config.toml
num_hidden_layers = 16
head_dim = 32
intermediate_size = 896
positions = "rope"
rope_theta = 11400.0
tie_word_embeddings = true
init_std_qkv = 0.0297
init_std_down = 0.00262
final_lr_fraction = 0.0
batch_tokens = [65536, 131072, 196608]
max_seq_len = 2048
MLP neurons of a small language model. Each row is named by its layer, matrix (gate and up: input weights) and neuron, and shows model dimensions 128-223. Each number is 50 + 12 x the weight over its row's rms, rounded and kept within 0 to 99. A neuron's up and down rows have the sign that makes its largest values positive.
Before each neuron's rows, "fires in" lists the words (lower case) most often at its 100 highest values on Wikipedia text that the model never trained on.

fires in: "known", "until", "s"
L2.gate396:37 37 33 17 62 45 63 73 45 38 46 49 56 65 66 46 33 48 30 74 45 38 46 40 47 42 40 51 39 35 43 51 54 44 73 58 43 73 70 51 43 51 61 42 53 46 43 33 37 63 62 48 52 60 54 39 59 52 42 09 49 37 41 62 62 40 54 43 53 53 51 45 45 39 47 61 50 57 39 33 58 56 30 45 55 51 37 42 71 54 38 15 40 56 44 49
L2.up396:41 34 52 52 73 43 49 51 44 49 35 59 77 48 43 82 55 56 44 47 43 42 47 41 44 66 49 60 55 59 80 38 54 54 49 39 52 49 64 45 65 44 52 29 69 32 47 52 58 19 35 49 62 51 63 46 32 63 41 35 57 59 50 41 55 38 27 49 49 53 56 03 25 55 55 56 47 52 55 56 70 52 33 51 44 44 60 45 57 34 38 43 50 30 45 51

fires in: "many", "most", "men", "mph", "members", "front"
L3.gate189:39 69 51 48 54 39 52 27 31 57 49 49 39 26 75 41 33 49 51 83 47 41 68 29 38 45 47 39 45 69 48 56 51 45 54 44 55 48 50 31 45 61 27 47 59 56 47 49 55 62 58 68 60 59 56 51 51 57 46 62 61 29 48 62 34 62 60 59 39 46 61 31 52 61 50 47 52 50 61 23 45 48 51 55 36 62 47 65 53 58 33 69 38 56 34 61
L3.up189:55 42 57 58 49 59 40 39 62 55 42 69 21 39 44 38 54 48 72 54 45 74 37 41 59 51 34 42 78 40 49 41 25 39 35 51 69 43 34 57 46 27 57 74 29 45 31 58 33 55 40 42 64 90 54 65 47 68 41 59 53 67 44 62 69 30 50 56 40 58 29 64 63 51 44 50 52 60 46 61 59 44 64 45 38 50 47 41 46 31 64 46 50 54 33 51

fires in: "the", "there", "they"
L2.gate325:55 64 37 61 44 50 66 50 37 83 60 45 50 52 70 66 37 47 59 60 33 48 38 52 43 50 36 39 28 51 55 47 54 53 75 62 39 52 71 77 53 52 51 51 37 43 66 44 46 32 62 51 25 70 53 49 44 53 63 48 53 56 54 27 42 44 46 45 34 59 70 51 63 46 61 52 59 55 51 47 69 42 64 33 35 56 56 24 38 42 72 67 76 56 48 55
L2.up325:58 56 47 54 50 49 52 38 77 57 60 38 38 57 50 60 38 65 57 52 45 46 44 43 48 41 38 46 45 37 43 33 49 29 49 50 47 45 43 60 51 43 46 61 55 58 61 42 54 69 43 42 45 39 80 37 51 36 56 66 41 20 59 29 15 72 68 46 45 46 74 36 76 68 36 29 71 49 51 50 34 43 53 54 37 67 33 33 37 50 66 71 66 44 51 49

fires in: "after", "a", "in", "as", "according"
L3.gate98:51 68 67 49 61 50 50 45 59 50 47 46 54 57 64 36 45 57 30 58 68 51 72 52 68 56 42 46 34 40 79 42 55 77 69 56 31 41 28 50 39 49 85 33 33 34 58 56 39 35 75 49 61 68 30 46 47 52 29 47 64 52 76 53 30 71 43 56 53 61 48 54 43 63 72 62 44 36 46 48 46 52 35 47 32 45 64 53 44 42 38 35 58 54 35 69
L3.up98:45 64 34 42 55 42 51 47 25 50 44 54 82 54 45 46 33 43 34 71 60 53 59 46 47 55 43 34 41 55 45 57 30 58 57 55 57 46 54 46 33 70 36 51 48 40 46 45 45 54 59 58 58 62 62 52 52 42 39 43 73 29 38 47 60 63 42 62 48 60 41 47 45 18 71 36 47 39 67 54 53 65 41 50 47 49 45 22 42 35 53 52 46 41 39 57

fires in: "2000", "york", "2020", "year", "20", "yes"
L9.gate471:68 55 43 38 59 66 54 48 21 39 47 52 63 58 52 46 83 50 55 58 50 31 59 45 58 55 62 39 51 60 61 46 68 54 62 46 65 65 47 42 33 33 39 45 54 43 36 39 66 35 54 30 53 45 45 62 37 48 44 51 42 47 59 32 48 34 47 61 54 48 50 46 50 39 73 70 44 25 42 73 50 50 54 25 58 58 50 65 67 50 52 74 38 47 60 49
L9.up471:47 41 38 51 35 75 45 31 51 43 57 52 50 42 56 48 71 60 48 50 61 49 35 41 53 49 37 43 68 44 50 48 81 35 57 37 52 44 46 62 33 60 49 34 50 48 53 54 47 45 37 53 49 31 45 63 66 33 49 26 48 46 72 44 59 33 38 35 44 47 55 37 76 47 41 59 48 56 53 57 53 61 50 49 28 53 41 38 36 57 55 71 58 56 57 59

fires in: "as"
L6.gate799:50 36 39 51 30 44 50 80 49 35 56 50 63 51 39 51 35 63 38 63 47 49 55 70 46 41 37 49 33 80 44 47 27 73 52 40 50 32 45 46 56 44 61 58 50 55 55 63 41 52 51 36 32 44 62 51 38 56 50 69 48 52 44 66 65 36 60 32 39 27 58 48 51 73 54 55 52 37 60 59 46 66 51 57 49 53 64 56 54 42 26 53 57 59 69 64
L6.up799:97 42 43 47 48 46 46 34 38 55 42 32 45 68 21 19 49 46 56 40 44 56 51 59 41 39 34 51 46 43 51 78 67 46 61 49 66 55 26 46 60 36 53 41 49 37 56 54 56 58 58 49 47 44 46 48 61 32 18 52 42 29 46 55 48 46 37 33 53 48 59 49 56 46 32 54 65 51 64 49 67 63 59 40 49 43 48 50 62 47 34 46 61 55 51 49

fires in: "21", "20", "2020", "2000", "19"
L2.gate265:41 62 58 36 52 39 34 43 43 49 47 48 26 44 42 86 59 49 55 52 48 59 64 37 44 43 75 42 56 37 39 49 54 40 42 28 65 50 39 45 32 47 53 52 65 52 26 54 52 55 42 58 48 57 46 37 43 41 52 60 17 46 69 48 52 43 34 55 41 49 49 46 39 48 47 58 55 22 63 59 50 39 60 44 67 39 57 59 58 64 58 56 41 46 43 75
L2.up265:47 21 45 35 72 51 54 67 60 54 62 50 47 61 52 52 52 46 42 55 46 65 40 57 50 62 48 49 41 50 47 35 60 59 58 35 68 58 52 60 38 47 54 55 54 53 40 52 49 39 63 36 60 37 44 43 60 37 44 37 37 30 70 28 40 35 67 62 47 39 34 46 40 26 35 73 55 42 60 52 47 57 56 36 52 50 48 43 68 34 64 38 57 52 55 42

fires in: "july", "october", "december", "november", "february", "january"
L7.gate634:50 61 60 37 59 45 61 54 54 46 44 35 05 58 41 78 66 63 56 43 24 55 52 65 46 46 45 41 66 38 67 66 62 57 50 61 10 50 64 56 48 53 68 55 55 47 67 36 35 46 67 60 31 53 37 37 32 37 42 50 41 24 22 36 61 50 50 76 37 49 67 39 44 54 49 46 34 43 34 33 65 36 34 55 39 32 35 62 47 56 36 35 52 55 28 62
L7.up634:27 38 49 48 51 48 63 45 47 43 57 40 60 46 44 66 69 50 56 47 43 49 66 42 72 53 63 26 49 57 53 60 64 68 60 42 57 66 67 17 37 61 41 48 52 26 30 59 58 26 61 59 53 46 35 54 60 47 55 59 38 54 64 63 48 51 39 69 39 41 50 53 84 61 43 62 47 46 72 51 68 51 44 57 59 32 65 42 56 52 52 45 47 59 65 48

fires in: "group", "grumman", "groups", "ground", "grand"
L9.gate804:59 52 58 33 65 46 50 52 42 60 46 51 48 47 55 34 77 43 52 29 54 64 58 47 57 46 50 40 45 61 58 63 59 35 51 54 34 72 62 71 54 47 41 55 48 67 46 37 58 48 52 38 56 45 34 45 48 47 49 47 68 59 56 55 44 24 27 39 64 54 44 28 63 38 31 55 44 51 55 40 29 51 40 55 40 52 49 58 55 59 54 49 38 42 64 39
L9.up804:65 42 67 56 43 39 51 38 46 47 64 46 44 58 47 38 79 66 60 57 43 34 73 46 31 38 42 62 25 48 39 46 62 63 51 56 49 42 61 44 59 42 63 44 45 59 56 38 46 49 32 51 84 57 29 67 42 56 83 50 49 58 49 61 48 48 58 54 58 63 59 46 48 35 48 68 48 64 54 57 30 51 57 50 61 51 61 39 44 41 59 46 41 48 57 57

fires in: "this", "through", "throughout", "three", "though", "the"
L11.gate43:56 63 33 58 66 37 42 73 34 45 66 71 57 29 65 41 41 52 58 34 23 72 51 38 60 43 52 65 59 72 46 46 41 69 49 50 35 65 63 71 58 48 58 43 40 37 54 44 62 29 79 43 46 67 58 31 48 49 51 39 39 36 38 44 37 58 63 55 45 60 47 26 60 54 50 51 58 35 40 45 55 46 63 32 58 46 83 59 49 44 56 49 34 60 33 62
L11.up43:50 51 41 44 45 42 47 54 48 35 56 42 61 45 55 54 51 68 54 52 41 42 62 45 38 59 69 51 56 53 52 38 59 44 19 65 58 49 49 60 55 56 40 55 39 66 80 44 48 61 38 39 28 56 69 47 40 62 75 56 70 44 66 48 48 38 50 65 52 49 65 40 37 46 56 44 63 49 33 36 55 51 38 43 59 43 50 48 65 64 53 69 41 43 38 48

fires in: "september", "october", "august", "july", "november", "february"
L7.gate235:33 55 33 28 58 56 39 61 46 52 56 27 61 52 48 53 40 51 62 32 36 52 53 47 38 62 44 57 86 41 35 38 65 62 63 48 52 43 71 27 41 49 52 32 58 51 42 61 62 60 63 31 53 50 43 57 54 31 34 79 55 43 53 65 55 57 42 63 69 39 61 59 57 29 57 43 62 44 51 31 69 48 34 40 43 54 43 54 55 48 45 49 78 49 25 40
L7.up235:56 29 53 50 48 22 66 30 65 34 27 44 59 43 56 43 45 48 56 43 37 55 28 28 47 45 41 43 62 52 66 51 45 34 63 63 50 30 42 33 36 58 47 74 53 47 46 40 53 46 42 44 35 46 49 55 68 57 45 69 49 44 39 50 49 46 38 66 42 40 56 42 63 52 32 49 35 66 54 48 48 46 35 64 59 55 47 59 68 44 44 54 62 44 37 37

fires in: "most", "many", "other", "some", "initially"
L3.gate44:43 47 36 38 55 45 60 45 50 32 70 67 58 41 51 33 58 42 41 41 60 23 66 44 68 34 52 62 52 64 78 61 39 43 52 53 57 50 67 34 47 66 53 56 34 50 49 27 30 42 62 29 44 40 58 48 49 49 29 70 61 55 36 36 58 51 57 57 35 65 38 71 59 61 54 45 61 48 57 21 61 50 50 56 51 51 43 66 50 49 42 45 80 56 28 61
L3.up44:39 35 34 42 54 67 55 44 72 31 66 56 61 70 45 65 57 49 70 34 41 65 51 57 50 37 69 53 62 35 45 67 54 62 44 66 56 34 49 56 60 41 69 56 49 48 51 54 44 68 55 54 67 68 46 45 39 71 52 55 65 56 45 80 39 41 52 57 50 62 29 26 42 30 42 37 47 44 68 27 70 64 53 76 52 40 38 58 42 31 64 71 60 51 43 57

fires in: "the", "white"
L6.gate168:49 66 51 54 45 58 31 59 53 71 39 47 47 27 57 56 14 46 65 38 48 59 67 40 78 61 42 55 68 38 62 50 35 36 69 72 47 67 49 67 47 48 39 47 41 62 61 40 24 48 52 31 49 67 64 33 49 32 48 41 56 43 33 46 74 41 67 60 50 51 29 65 45 43 43 43 59 41 46 53 50 35 74 39 40 38 58 41 46 55 40 72 65 41 36 51
L6.up168:60 42 38 55 25 35 48 38 44 72 72 49 43 37 77 50 50 43 55 23 41 43 52 48 59 42 71 40 76 52 60 26 58 57 63 55 40 56 35 63 49 41 59 52 39 49 57 60 52 50 59 48 60 40 50 31 49 77 70 66 48 33 58 39 66 49 55 42 38 27 46 45 60 53 51 44 33 50 57 46 61 55 62 39 41 54 27 39 59 32 35 66 57 53 46 50

fires in: "grumman", "group", "grand", "groups", "drink"
L11.gate768:42 53 38 45 56 44 38 18 46 48 51 54 57 60 52 42 68 47 26 49 57 49 34 53 39 58 42 49 27 50 44 37 62 30 57 49 55 67 54 74 52 48 44 63 46 41 38 19 40 60 42 36 61 16 46 39 39 57 49 54 74 59 40 75 43 47 35 52 54 46 51 53 51 69 58 45 60 57 60 62 41 49 51 51 59 36 59 34 68 36 30 31 50 35 49 32
L11.up768:43 64 50 45 46 64 47 46 39 47 67 47 63 36 40 54 50 51 63 49 59 46 79 40 50 34 40 70 34 56 50 50 33 55 60 71 43 39 70 46 35 56 50 30 54 33 55 36 59 49 47 39 57 46 60 46 54 35 50 43 40 34 48 31 27 41 28 54 45 43 57 55 53 40 43 49 54 61 48 48 58 50 41 61 43 25 54 32 64 60 16 45 32 44 41 27

fires in: "a", "after", "as", "old", "older"
L2.gate834:59 56 42 58 44 41 60 57 66 53 46 65 56 46 40 15 48 46 58 59 56 25 40 43 50 58 33 42 67 62 56 51 30 56 61 45 50 56 44 68 46 48 57 44 56 49 74 64 62 46 77 47 39 63 58 46 30 39 64 75 27 53 58 44 46 87 59 70 43 43 53 52 33 67 38 63 49 38 58 45 37 58 39 60 54 63 56 51 54 47 45 56 59 51 49 64
L2.up834:48 62 45 32 47 44 60 58 42 66 63 45 54 39 60 54 35 36 24 39 55 56 69 40 46 72 42 35 62 48 67 51 27 65 51 55 56 46 37 38 51 57 57 59 46 15 44 40 44 61 53 63 59 71 51 62 29 40 50 56 44 46 67 42 19 47 35 57 32 44 46 61 67 44 59 57 59 35 54 40 46 55 57 59 52 51 52 65 48 49 73 51 56 50 63 59